Part of a small language model's weights: rotary positions.
MLP neurons of a small language model. Each row is named by its layer, matrix (up: input weights) and neuron, and shows model dimensions 16-271. Each number is 500 + 25 x the weight over its row's rms, rounded and kept within 0 to 999. Numbers have three digits each.
After each neuron's rows, "fires on" lists the tokens most often at its 100 highest values on Wikipedia text that the model never trained on.

L3.up30:556493522480501482505489495487477531512514488511523540458526490449500449512486505490501519487444505482536471509539531499462542497515482514498503522455449471461501491543520476531505532449477527505484476509491474465496520475431510500515519519530504522503468547493499518502429469491534505534504518493519501513524505472562523526540521501455507485501446501511488527490487493495504499481492492502509517462497464489501500488492505522511493464506509491494501495525440493489517505505515523453507499521482517446517498516480510545487492490516492500499455480552514507469473479517509506473556527518513498519501505502476538480473483506524498531495502477542534523493505466538493522509489409551496478503505512482499461501459547482510529522498525465542557487483486466511510560486521479
fires on: "m", "r", "iv", "ru", "uc"

L4.up430:481482476520478499540527534533499522506490502506514518506497490523527526487461498524531535516507477512449473484478504479489472493457518450464482492472535511476484481507560512514453523495506510487487515518505489516527541490488514481464495531456472562469479531539483474468434522493521486472519512507515505516523476473538519496539490492491500447515529514511469493517484508524576438491538506486513505534518454493528512524497505475510546514484546507473529492481480506533471522430514484533507485460500540465488528491512493482547463520504496472503485503491479505500538483536508521556487499501492532482506507493476478460498501465464443490520499502493518528520488518471477513524539507474525480519509447511525520494492490493471515534490449500502513520469497486521535460496478492
fires on: "=", "–", ".", "esa", " –"

L4.up299:551528471509504493516519496484464478508467501477506490471544526521498502492501473544521479527479526463539497470506481542484523496503544517517461511489523504495533507510510480556455527481450479459486503481507529484476518543501498468483514505504473512528452547503496497454468536484478515500474490498524467485463456518496536463487503496522477471484476569493474487502500507507486477495545498492478493499515499535460547516488484488487520488514499471531510484478525535486491492525509543500483454485493527542496536494477537462518481452480492486482535530563501502560477557540481466518498489518530447498499491529454467522500518469520514535519476553519538537561481516501487489519508503449488479552474502487482450474509514497499453508522462503480477499512516505516507506509483461
fires on: " of", " dep", "-", " rep", " Dep", " or"

L3.up803:546506502527524502518549513473481488574461534509470458495551503495449512482480463483471521480499522469520565477507482486465503522504532532535479467491462501522461491500505454464506459463510523504494545489510463467513515461461501472453498517489495482497522483504492519464500529526537453510517490522509534543451471500503509530510524468530488490491503512475501462534518472507476503506484513471497505502515497479505482497523540478536553509513475512491461538501479535473559510493506490527508458488476552521512530498484540481465486470476504505519537488514484473475494503524507487489501512504519486472494508545521487474507495519508505486530486465476501497549491504521486546533529494526485493503490487541495530504468506480551502522496481463500465512520475516495458509502498457
fires on: "g", "na", "i", "z", "n", "5"

L4.up763:503456490486483494511503523515536500446481498455485543535543504480499484476469507542491478504498509530475537522461530478460516447502459497490531532498481464527526494494509493518486483500478493504473481472465502472501533495548475527515503538509525472513508554502487501499479483501497503509497496521506507535464491518545466516464508500503480515507465503521519501553522494497490509430518536516476487469516474489487452507441525476520509466571462481495506528536515471467510507482509472491552509525485532497500517479476456486499506508518497493557494478511517512492528513481521496517490475485472545473468509506488488537475494497517518540459571486457510466508476496510501506501503498501501521490470494484494544518498508534509530494546492494537510475479520467468512497459504497
fires on: "S", "t", "r", "re", "er", "en"

L7.up118:524505488472478550501475499451499469471458513470545490528516475485470509447541481531542520460482496541509534519489539526515455509539495486510489493492490524500474531492532469486499506506485469478490524502487496509573471463563508495459467469483500508500496457521491449491520481481476524483443504487493492521499506478471493463515472476502502502484449556488536495510530490493463514534503501462502516509494512497510509501505494469452491494506499530505526508526485451501487459479507529547477510518511505500489485587514551526493510510481514475480519504491478490509506494498507483461473512458471526498512499485487494471498506535523508536549470509532521511439519495481490522539494499499524474449478491515529498524498500489508484428498535481471541463460519501526499439491550516
fires on: " La", " Ma", " Mu", "a", " Na", "le"

L4.up579:514496488559528478532484526488485509480460522484510496538488496469484518496532505493513548488447492525519510500487492527464491477494522468494453506519512516512481461495538528482551508492539485493479501492514484496517498518509490529528491469497509436493489507485484477514481502474507544497521514463518489495511512525509531506459497475522547500526513488485523514502480470528485525524481463498496488469513503484500522457508448521511467499535492521521450494543462526488514512510472519516493476515494504529492478544452457489491478505557528518502503532502503507548537521526487493463534477479477516484529472485447520467504485489511516526532518492488459488508527523489481464539517459497497519512534520498478483518483494523473516512444496467465530447534509501520479499463490417
fires on: " ("

L3.up517:490544480484493510511513505485516478530504471515482468509516493472508495490476490475510504531512461483520496509501451508456461526474497512499530461504456513503488501428500537506485506537468521429497476494505533507522480490515505497469529503494519526502529460523492513502497555489512496468519468492479505507504511528496482483483506472484498516510466454491507486519519515527492528518496459498493474477562520545506505489477501538495520494495523491538499499538541473495456486522492516481454507518515513477469519492486466498445510503494516515508483520549475524489527489503512483504509466513490479507487466515482498464464469496515469538500477473465484459483474528500490475552468501467482490491446516491498519489470495526481513466450526459505458497475550517562517501475508541
fires on: "\n\n", "\n", "o", " it", "th", "iber"

L4.up455:483494534530499465517517515493511543538507518467495492561525488468496478482528467577477488506454516500513525507520527528465500517514503545477511514456500504478552504478422498525483545479482499465483521490550489485560557506499496478490514474511501494502490512524477509487505485540475482535520522552491496514549535472493470465508480447486533531509496523491522517516471497544489517522527461487512545483495493525521504505453503506523522483499518493498476521508469529505518489513559523516509494473517526482495519523492495521476477514463495505487484460530555536508483518478491518491481489501554476505533491482552496509516485459514509484535530457518522475505506473485491480505538471526503517499528470529471537510515497510576505522484510524476471476475488490500524547463486517
fires on: "na", "ur", "la", " la"

L3.up148:480506503505493513502485480509515518480465486495535467480535509512525527514506474507456521506472480503524510433497521532475500488502506496486508503492492463504460482522459472549494509463554486538485467462538481477544512496464519456520491550516499527472514494533518482501513490557495518485539524498522497483452516505519465519569533486489487490472521496520512511472498494539518479479500497522455490523488487506507487515490483488473524509548524561515451529479495503472514521504511501488526483530493523488458497568497485471513514485492489456502529555513513488483466497485491498505500540504527473502488476487463484424466546521517473503537497522481507458529541509490547484499476449522526473484504543519512543504543465481524506512494514495517479507498505450512528489535519514
fires on: " du", "all", "C", "la", " de", "em"

L7.up255:500536493500469507525513461520534489485506449500485511481518476514489494521506499483468508507519496504520515573465507476489519466513497522498524500512472535518469509523512518525504499463489502446480499466472499506506517553477497484511459497442496559521492537520488464515508525471491485485482467531501513491495465500497480516443496514504515455508475508495533512486513514502490465478540492534511495514541520503481501526526548553493508516511489538534504489505484486479494522512466502503504491488490543498464506487512475456500489482493481483513465498510487528528489527520483472455505515490474456486508464490515494447466484523542532552480504494474511486482494479451493507522505502508494525481500496505510461544502510538466577525441498496514522519476501447452505505494493497
fires on: " of", ".", " in", " to"

L7.up303:483537492538538513542544439519486482442479476541495498505525472470519490480495497447564525524527547523518455537489516534498436508472499548512483477494475512454507471448487495464510519494503529486518517484507521522465491454494516510504485533486460508459480509490501491485459448508450465462521468495482520497492484474496487492472453497500488529481524494549515477475480492488508485522507540477525552479488488519484508521499486533491527457492546490537491455534506523515485519489523494492484493527540503551505544572488490483543508503465453499487509482501481505469508537509514531505452549521503492479492533493516478475504518497510487491533484511458512475493474475494467496483475479501471497559521486482492528507544494499497503534508490503537488492502530503507474536503512501
fires on: ".", ")", "s", "]", "="

L3.up91:484519559467504554498491517514532500500513488512497506489473473462512544495474504471516475500466500507496518490471533517517506498460480419542474521518506503541497514476477496523533486487506506523493522494490507545499500504502532568508457529433516511480538499519535476460515516534508498477510477540526497518498509506486529505473516501503541505499481480468490498482530429482509510499516525489453457507502515520503448488530532503483533482444504471532461507511507534512513540553512484479514510507496522482453493525492473493470537459482522521510525477509504484527523530479500483491494474467467497496498513505510493515521459490493495525532523527527506461497525473522523484516498468512482467508527495547437528493471471520493524500527476500480546546450518475519518523487515499
fires on: "-", " Website", "|"

L3.up195:501489516492495530529501508478507519440503486534502548559468486479551504503496531491521532495508507509503534462473512525511525509450522495543497475521473492499508475511487466538526526531481476513551508507486509561489475468453527529521480489523454490535520465473514506484504501520508532480500515475509485469528536486529518491527544463527506532538483485472532484478484480482530518530480501452520465497508489479470472438538513527522496446486495500495500502491500501501487511519502506495518485514511578510513540476496507470470537496458507494496496504472488510488493501508478476508504485438463504487496473523513472505497443491470503478512499504522512459531528538478499476487456539451486497507496535502487486517521508516487550468472488508494533515449558437509521472483480481
fires on: "-", " Preceded", " Succeeded"

L4.up697:487514505490483500497533522513477488479470552546515521485518447540475467449509504464497524534488504516514495504495508531523540498509567528489551487514486498509489458517477471523518528500526508520490514497496509499526500493492537457504492499462500488509512539505504514507475505493528502468503496533499497496496401490493474476536505469491476510491495516539488525467490486460506471548494450495494544507492484486468527516511475492487550507524521499537524495500503507492508502503524528553510441512497499496493474499520549491485499503473485556466523492495489459543518471467510499507517513522515483485530529468480474503535468520485524491518501536500554511519492500473510508499520511494477485497545484553558474488527521495504469504492467531424503526521532502501509485497491502
fires on: "Y", " L", "–", " W", "d", "if"

L3.up114:513477447509495509484517499471488516500411522518514530502508525479545460497506501519505515529481557447469484492480506527502505476503510527475501452479497481526538471511517477500514491501528474492498528428489505522520515514518486490516464525470528477473501473511518513487488482505508520494553493527445513493531478493547488517516496518517550526489498516507499457471529491491514495522505520475532514507489502473493529487511510565554528481500524490538480515475499507492431480475439494477501511489474504483493513536488575501470498492488521474473479478478523483473500516461521456464525453506500486479511510469486517553525529471506507493475525484497496503498515537478513508518509507490471498486496546505522490480494469463488503490508556514440460488472516475485495477511555474
fires on: "le", "e", "com", "em", "re", "dal"

L4.up901:491445506530477466462490499475530533503479529562472513497482500469503505483491460505515486499474500542529519511540536500478449487502480501500488524523492497472478499499517460484525451475509430475491474493502485524497504504467552500532510526482506476524490484493513485530492478522503496542508494516495520522527494489478486484480513517507524461469476453535488564552511501527498508459543477479493485478501476480498510530493518491511507517476450546499490593525473541467497478538525508521482496465488489530473502480524526536503514509514528527523515508515500481512510525476483486487511484497538490476469495486470498509475478507485523479486554523489468502490511523501474478533483507535466491514551526501502511501497505481509515440515545526566492504498509510524495472530501496
fires on: " S", " W", " N", " O", " I"

L4.up511:525519482514546520482496518531485523522464532531537502485465506530470508478529479476514519470553526523459496498470485505556526514481538532503497479473561489457519489490508465515505514460504492469475501513490491520500493476503458490477507509505522528474534522516479504444501505554498489500481494522496494487519495524479506460527459488500531417541556481490505491456501491460513470499501551531497520474469523456471484512514535516490495524513501503477500481493471546492465519483506518436524523514521497504516557459499469526498564503510491436501483478507518521478472523526497512534482463512475540505470470463527500498531484500518511461538526493452474480485534524513480508485488486456477481494542507485484507497512488461481516511508466524493544503506498468502497512516521505
fires on: ".", "=", " of"

L3.up941:488503516525506528473493524445527505501516482503481482498465519525496519460465485514489507486499459526441477511522498519462524520503542506564508470462530486479517482509490514507490510494529496553465472516515533482472537499507466505454494487470491522420518519472491469467496514469499482529458478490503518524449475483504468490515466551484498518528527526534511503496455467527532539471539505489527459505515479491511489496492499505532529532496521446497539532524487496498492517481445514536464502520481501491476527537493486476539525457507469509479503501490507502486458520477453454490521476544470461479491488497456543536539516495490514526558481522494497511489504494519470477511497462545505495491510490480510511531489507514494506505503479473492526494493470471491482483470514471
fires on: " and", " as", " not", "cc"

L7.up256:494482469521481467513518455477533439506488473493492503512515483501457512444497482476501533519528491513496528518491483508490512474527526496524517541489487470507433474491497491478499474507511508535493490531488473525471512545487521528477523507496460481512461512529508529531541438529550492445515484493486545513486483483546528503485502487470522509464486491498509523477484546456518539474519518518468494499533516522477482531479527495451496498525505467520529486489462500484519529510538469502537476542499504475473509469517511471463509503489488491520544491488462449524519478438469493515502527552548495504467511485476511521474524505439514517508524496531502518502519489494487514530496488508501516513487455477517492477492500508482501518514495484472497513475474524463522458552495532
fires on: " No", " W", " Score", " Votes", " Pld", "d"

L4.up186:488475471496539502515457477514519517494487494506512522579486529470485510536519486499501541544517472507519505522471520478480508492473553532505498553521492520530512522475518489503566503509506481509491483496530505513459458496482466502502519494481512483524479450521543504502543481492486520517507553511477512459512532542513447495490503458509516537486458467535507515491454472506484522478470468540493460510493483493549477510483493488520525496503507511523508498491476495467488480478501499519538502524524522513539439547519499540499549473495510515512494507494460484507538520505460487459548479500476531454527496529480492535477481481506498523518510481463510467507507507457472479498479490541470504516485474470514513496525526519462518516482479515524513458543498479470512480493510481
fires on: "-", " (", " bi", " back", " Air"

L3.up395:532481520527506485506518483539451488506476527500477507501500544528447498503542508496520501484496528537483525518524543533497523448500470525504489549522509481521489512510524527516511529504461475518516486496503483472515562492492471506509471493518523474571519479481536490514544491448527485493476496503496477475492476498447541508506478530491486542502483480524486515475522504512542495523473469507494536476511568511502482523543514479520489486480535442517460473493489533517518510467537520501531500452562467490503509499494508521481481491520537518510508523493549497512486496470461495497530500488472521483490502450513504534505466511468499496479470537564517500481471466477485475506469457486524505492520466465506502489529505496492518471493467516557494436505494488492544513501523504
fires on: "e", "t", "ign", "-", "w"

L4.up747:522502471472500516514541437528539476548459514545520498508514560503516506544516495519520513524497528461471500546503487501511506473475503553487433470512493468523485501478513529508496492497498492496507489512489529516510516505562474487483537481497487492538496476504476540478491502468492494506509536535490490509467518492506502481497529531501481533453464531488473528528512515508492487502519470486516545507501497501509493530474513511506463529505469492535506539510490480497507522503485464518519509532481491545499484453493508532504519460481504493480503533515455508508444439504493478508423516500523508539520481470502512510510542477458543448482503514502483505502522487467512511522501483478469498499520516512488496503500487520473486486485471555488523493474480517506500510470585517
fires on: " by", " By", "By", " in", " without"

L3.up258:518517481475508534518454542513483454488500435503478513531518495442462489466507499501464482509483461439540474507498519478523516516499519511499550515522488543457473504504504491501471494503496457523520517531487511453510553514485500542486496454482504472507528475494453492429454511505481512511498509538486479488436499454528483512511490497514481495468510502463511455509461458529513472462504535470473470526483477517456542487507461555499525479500521496508489514533486520484455478521499531509549524478527520523450529502501517512517481517493498525483499513487513485520521559498511499465487513504483507488466581493500492515521501519524477442479508498528506523515494511457541473537484507473469473514498497478480469509492469542508530530503510497513514505480534492491483501491531499
fires on: "\n\n", " F", "p", "d"

L4.up471:509476514487510474463458481516474496515472499548475502498497472500507482521455443538498447519544493499533544541502499455448486479475481478530530479529480492527560510471508492468477502522509528453470471474481512507485483507468497522504515470521510447511526521518524468512506535501497461485538528537536514505548486534540475489495496498454441490478492551523517547541511507472494500532508535471456492515541496534512478522499476463511469493498464508478497514526465519489491448541512477511514505538486512500520505485511509488492487487526498500502497523469488507492502526481502462469502517513507513459527553497581516533507540478502550527512516512480488499519502509496459505519500517513449474484504522520484504477496519472503508485524472492488553508459571491521516530521538467
fires on: "S", "ig", " N", " S", "ric", "er"

L4.up125:516506461468460512481536464469451505493428517527503487502535509463486536496509522502531483519494515466513475532466499522517472521489493493476466493511506488473542503486508481481499442485516524498466476514519463523491478546522485481543491504473487463507512526505573495520521487489536504485480516536480500512490484533514536580474435483510516463513501492509506530516510509498492484478564472505501505521539495491508484468480514510491480494516476521495502487471471445521507473509506517511497482489527484493458462521484488476527479478528493488479475527482492489522470504481473454540472510530485498522479472473468458502504525498497508512505519489499509510484511494521487514477510496479484496512537538467523486477476519512468549498512515495475470493550456442472533477496467532
fires on: "'", "–", " (", ":"

L7.up88:509451490451485487507496459500514473474515518466518492510491485542499514503504508464514485519466478534489515480525516482515536467502494486500504510551486528446464495466519514469498507519489489509551525484472474504506456449510524481471463494531485505529505454466490501486490488507519470502449477512478503511508452487488472508496489533486493462514529528526510551491525543462464483491496529509498496471534470500492529533507494472477522475516510515465523527564540473478525492452504516526518541531495482465502527512528452465507519495535538482523445513512498518499507528514494451504532445500493522517550476478500520509475534474504505563508495528483519521473469541473461510489500488481519500495522478494486530548495449529540505480492545497518519481512467498523529490500503508
fires on: "a", "ra", " Ma", "e"

L4.up133:485531487510487500519529505509541538541520483474486490509483492476495475468490485499522487547492505520482492511468513503514513511481499506523469493506512492482481494460527507502567498517520507476494501516534489521505546487452489547498503474521512497493482524496496482479512529533473510479478485519526520521498516478529497492502484501513528495531517534481468515500489456538586436494469497478506459521554475522519508522472508499513547509527489549469484487483513500457495535510506483488494531539504489526534488492485535479523515480441552499499525551438472523528530524492511507478498539517499478480450482507495511482523458484457520503464515510494485524525437471490485475518504495484437498483518490526502533476513469480472573515474513499466497494483504476507487457507495494
fires on: "\n\n", ".", "\n"

L4.up808:525499506487478532535525513491476446513535502509516487516505468482494485512507497494498511490455492501515482489523508515502495491501474504515518496486536549525515516493507508516491550483490489485488555510448519490463520536517473450500464496475505495524503486535500507512469463490491491453477487542477514506545519496458477517528520545515498535450522530518477537500568526525547514498503473504496489553541483469458566478496491491488518533493534504481509513527507485471465517503462465517515519437486535501482512494481500525523556490511494466510515560540511464555470475485481465526449502479482490530492438472541502477500535532506522527526486498520523511562497517527492488495518520508526459505468494540481454517506508531526500504449493532513523520514530490489464538528513499
fires on: " by", " of", " for"

L4.up335:472519495505520477543503501523530557467518514503500478454490504493507538509533541507456528459499497502498527494463483488459481529505507495462500523506484450554519486468518530465441512492507529549506539507512490503500525501514536490490551514544489520495524478481488483535435500505494492510521511519492494477444480523499474492559489544473508541491502477546491478505514478488512490519492503492507471523499449486488472537499500492493524488537477544533507525493522530543505477462527499515530485511511503496538493552427484521519465506495509534516479518524495500471463487467462500493491492445481448478561542528535477502498479529496514512520548503517497505461488544487497509504482491463494505494494460488472462515469506489461497501509504489470496452536468493483503548505518509
fires on: " after", " After", " \"", "After"

L4.up0:481546512499512520487491467500484477523511499532495498487479494461539474480512506511487492494519538531439514496482533510507464497475485539493484498479532465521469503503499525480488478502521521459458518473511526502528551503451479504523487490517481553481491484481518470501448489531520484498469561447524469517501465494499453477469498521466508498538448517524468500517461494527506544498500456502506487512541507456466507501512500459543451488503512467484493518546495491513521489504476522479509543531486504489488446519526518518527454470526503538494504481521483500496480468432507449504525486501484462486506508487474486508495508531526496505477526515498482530540514505507518497493447521503506494481484497478496505498525485483520486564512470509471532496480478504495502521510469441
fires on: "ch", "t", " Ch", "ti", " Th", "T"

L3.up928:429518491513531519478534496518514492480513487523523518470485514495465506478476486494466536518500502495489521492492486511495533494447521519509520459544524461525492508437477526517533490499550479519469511535537506478503519493458501525484490509489471511484494519515497511471506487511509479484453483503493489488504491479499485494488479505487517511461484547515488498522557446450540511492497463458526497512485463513491479504495467544454543501492511515519512472496481529521477487502508481537485504562514519548495516493474541519509548514523479497505513502526483499486511489535516515528522479511477484515491487453475504480481561495441521536515515497561516483538511513503488519525518515505544480517522528504496513497526547518500526462505507519474508451458505542522458538456468465
fires on: " at", ")", "na", " from", " attended", "."

L7.up676:527513545489534493472506507476502505520525471478497506524463511483503467475490494527487523543553515523473478501454542521510485557506522494514477475497489446522476501466473501524527505477536428492514487476490510478516493524493521490516526488503510489546490491541489538505483521522490481488490520532534489508512523485481506475501520485506431501468525507562476512484554502486536483500489521503480465428500462505493504460493494473506460509551466513506488488481503512527512533504485518504550522507452512463470530520500490479478526454476466501462588509502504514493502517451473461491510522506542489513493499485503482495527479466502511514498484481506533500516503496516475491534491511466509505484457534442476543475511525474490545530504542514517492495487503474489483478531482535
fires on: " de", "o"

L3.up182:503524483499528497503515499497517525530471473486500517516517534497488533495507477514489508439448470497509524451464500483502523469525473485540463509502490536484538467504496482514542492452496500511490501518498513497517519512487532479496474507516520459481468535467492487484504543492466498471485510484502466516532498484482505487534499505490483462519509519495502503496488498500495532570471479459499521460450488493525503513467516508505460493504506475511500544519467529535472438526482472497494510504496518479543514536476529480443481478515449497532512502484542539494468529501498506548495554500506490519519545459529470500523529501567529494472545541494488494518477487493508458536470501494488533493499496449506515448516493484523501522488512526487506463488484563492542477496461504
fires on: "c", "lu", " explo", "ur", "re", "la"

L7.up84:507498463529514515477522483524467479521506480490495456497505502488475496487499443498545458510484508453515501522448468500514489460484504505468478472463489523536524528480502474470468505511486519469505443521518532508517478505516520505498500534500475474454490505475503474485478496486511499515476516526475534535508491484517505462494496499498539494477501498472487492515513477501490487518502543551554484453506520483472465505547490530492498528485502503513512526478474467531489529506507464465529521509510446489525476573485483528492505509552519458473495501472537508464491469522524492549498584496532551497497495534490498461528541519489500519512511480490519518506490483531516505562559498496527518539520460481495470524513476519507517496513533500512503474493487500428528476487491490
fires on: " |", " comp", "'", " (", "|"

L3.up9:499489548502470483510487516505518499474504496487496525474522529502499492487502503509505434491493509502516465516527501465475503486474510515514460513503500481486435493495494504498520526495496523527458515518547516496517526512435488514536470489487503449477455483497480516473476530517475507446490462483515505459503502510538486471510443491477515489507497507507476479459493473510549547468491520516457498510481482501521482480498479526487558498494502512500518494511511494455508518517486516497526557498538476494490459522458496458458518518522448484469512499450486512518500554498504474477481500531460492518435571547491525509535470490509528462502490480484483524526475485464506484478483513515462520487493470508420522462503572456471552501451482494497493499493489488485466532517487494
fires on: " and", ".", "\n", "z"

L4.up130:503525475476509493538516509513444540472520467512521508524438468500515536488489511527481507469511525481476538497454477519466480503467491465522497524481493511491514459454526455487528484522561495521533534481504542509511483449497477565518517462503476499522523518510464472484498490513532515507493487520484486509472510513550515540522508484508492492548513510438502519485498526489463486482542479521521537544511463501523497467469495510551504498508509473458459519507495514476513480467489484477509495506529546485528511538530514494505499510471516522481507474470501484495496507491455528507524473508514540512529488533501483485485499514495475504471514551538493508512504502471453458546457534523468513487500517496496505525460503505488498558548518532519532496487489441512496513497509490
fires on: "-", " Total", "\n\n", " Comp", " Average"

L4.up634:540507509512483512492503470517502524477475466480475507492525501490465532477531466500517494549510513531524494508500465501495497536455492524521489468500528508535519538498486470510501532474518494508507526541501501471506497526472477524421539504495448496487481502518537538472523501483522488530489488482489543544507450511481463531503498481490459539440497483498503540464465556480512452473552475519499496532494503522540553535474534507489494465518500498505486523542507467491552515513481528476518547502492530502477500475508499472519523450506536510527513463457463471527475496469503506511512498529475441521533489442500513513441477511494492521505543496470528523522484533470480506511495524513486515556523511488513534457541483498480497515486471456525486477494505453477521509474503507
fires on: "-", "n", "ck", "g", "r", "on"

L4.up171:515506500479474514518481482488451508504511493504502498502518460521453444472568526497481491539548436522486460512467495508483494514467516480507537510485510504520524458488453538458457490486562482484483480541508523472492500551515535499471544523504535506514522505526517486506490499539493497491480497544507462478487534488493508492506515506533505462514474490507494483518528483449470479528467486458443488480500470504513510462481489488498501488523491478519516534527488523532550478478486491527510488456527460481478495523470528451525527527499494470456520485515556511499553489486471477478448528525498514549504461513491485526485484493478523493485545513492500514513468490486527509479467490494532506528495538525499484509516497493482513481478500494512499528500490507483459481513538494
fires on: " of", " for", " left", " de"

L4.up552:482505491471518509523510461501525485505480513531465510537532522488477519458495514540492510500498502537509482551559485491473472486494500471469539525515487499553478491443491499472435452473485558513490492455510497516479517482530499503496496479476502448500527497455513453465519469528453493502467524488483488526469476480479509509481488530495482512487511488489513497499495482506509501513523499438504484494472516469483523496481481506501525527537502528500518548485484507492459484465533505470482498439483469515483497528475463555534538470521471528499556508473508507543440525478464484511501481508469476461517496502520507481515521483512464512544508518489463495492524436501524515532480525499451557483535513507470512542476462487478472481488484510510486521459500480517529518506525482
fires on: " as", " As", "As"

L4.up936:473532486475509518486503495496439502490475538500494506529551504518474492508499513543476461468489509519524475509526462464482507486515524484452473478500505482503486455504502468503492502507510490518463503507504503487507532517481507477538522507540485491485489488543445478494440499506459426493466497539459505495527532524509502515515510552495532475464471526498491436507523535518481504498515467420491504536495494476520470497514530522481465467473468473537487528508513458483559489501470534510514491479500481463515561478527509531493494513492499481501507566497472456508451478475484482499465516522468501504485468531529523499559512508494475465505490509477504463541481492468502520492457510503501448520545521520535504503485504509465485510466481483509543509536542469484496493499494486
fires on: " against", " by", " to", " between", ":", " for"

L3.up729:549492510538462533474517489527527537500495492496512465502517523467481517525560549531525513483509488459520512492520506507463524503509430468516449526495502495525512490516495479540539526490512496473492475507502504514488512503502508542513531486508511502469493527518488535499513440444513444483538519489555548515497500474496518514509501453508524465467496519492493503481526455471465512497515519517470490497526482474521490468454499480513485529555544519494517492499452465473466499529514491484464509510471497523480491509466479537483497529501476511482519494504519503482498492496481499481491501493484493528492446458530517522520493474514549496500516537483523474482505551501478539514474445512522508492498546464487509476511476477479489494524492506562531549474512506472486508470482441
fires on: "d", "r", "b", "ss", "m"

L3.up813:481489536546518475499500504519537487463491463501494508473501518473499463459539544531496470532534514539530549545501512487484511513490521481480482468536501557536529478505503484532502512500522472495462511505508503484460533489500497494467512488464515519478477493510527486566439491464497515446515506542518505525486470486527545498500502520525508504512470538472520497508523491499505465460460533495525533480476452496487493479491487520520517514500501486533484506504466540512483497541463469487477512533535497502464479484476493518424551539507531533519560485490510443483510537536526500486530460519489503502506488520502491466490471504547499526522524500530490468493484515528490553514485489526514471491518520522487507524505517468507541511512544491486515528482502489543497517469501519
fires on: ")", "."

L4.up9:526519528496497473517466475507530487514466505533517490459498521520455490468515494474517501507487522550485492501455509529460454508466497544528506525463474466459513474479507516495485484478489477527486516490548518505549484495501528535487503532476510479495526438562454515511493493489499518481513513482472495514500506532482510506483529514484508482570466469474487517506492553567490440504499488498513519515527481469496488458494484507536503507470522501525539488497531459498503492485460482496548513491539510542530493489455528490495495480501524508496461489493499527534520495519487476528525439501465517525535534523526525500522495511475481478453475469489569471515460530450505496510490465504476492501497474447499443469525448464518505506495522510477456545506491471517495545535533526
fires on: ",", ".", "\"", "\n\n", "\n", "ici"

L7.up143:513492491499508504509478507496484513528532524450495487475500520434467531482501526503515514491485531496487507525480508470526473500503471518482491487531508502472505466530473507490469506473508501496516530529423493492522508540511495488463492485497521505481495508482521475500516559477465465489515493495522502492515490494470484527443549508561475457448480500474465532495523531536525522511540482470501493533480481500523501461527529470505541478454508549528532513523508468514523496527489498489498506462502511495543504494459495494492526508502538454463486503493445474477453512501484492519480506482494543466537518532538485484508500486486500545468550451535515452509503467502512543560496523474460490499515554488464453528498513496485462510487475505479469471501501514483454543523506527
fires on: " of", ":", " −", " $", " £"

L4.up914:545550496458475449466480480501480514480488532511510477518525520498439504502536528483479491505494485502538502478447542515477511526494526505524548509530482519534473481500493471508525539531523536473466513512554485509504533484500527464493489478472485482479505527470475516527522488493479508534517481484497516580516502494516525536452506456507539486482553504477488466516466472487497497535504473484529504541517523431531517522491511515492492497500461491500508562518464509507515467506517506516519518491519536482503504520478513464520517481539512470487509531471513483494493523496510500486552472515482492500552460486506512522486478450494487473488482484468548518508512500497472578515523521480527514548464490514506440485490489489491506492497472468530508478473493521510513458511494491
fires on: "in", "g", "an", "n", "ang"

L4.up816:461512483504508527536501515490480437488527527504493483511518537447487487507489490474541518495483586456444518489491528561495525513434483525508511505505511465508515499511539514525519518545432535498455513461505556513539538511491504514502482483492533507511520463521486483502493495479499472486524485505498480504497477480520501479548538575493500531538488471499540531460538492512484494483494522474518501470489470485482497474452506543503545517496503467500508573497484525534523491482526488480554516481507462470477502510528500533471500502516505471478518458525471491554474507483510482468542504499509512473465494485497487506499445513503509515477420494489459484515494527503491518504502537515486506503474533488479502504490472504454521479528487501505494500509482533453477516506479475
fires on: "t", "e", "f", "g", "th", "ent"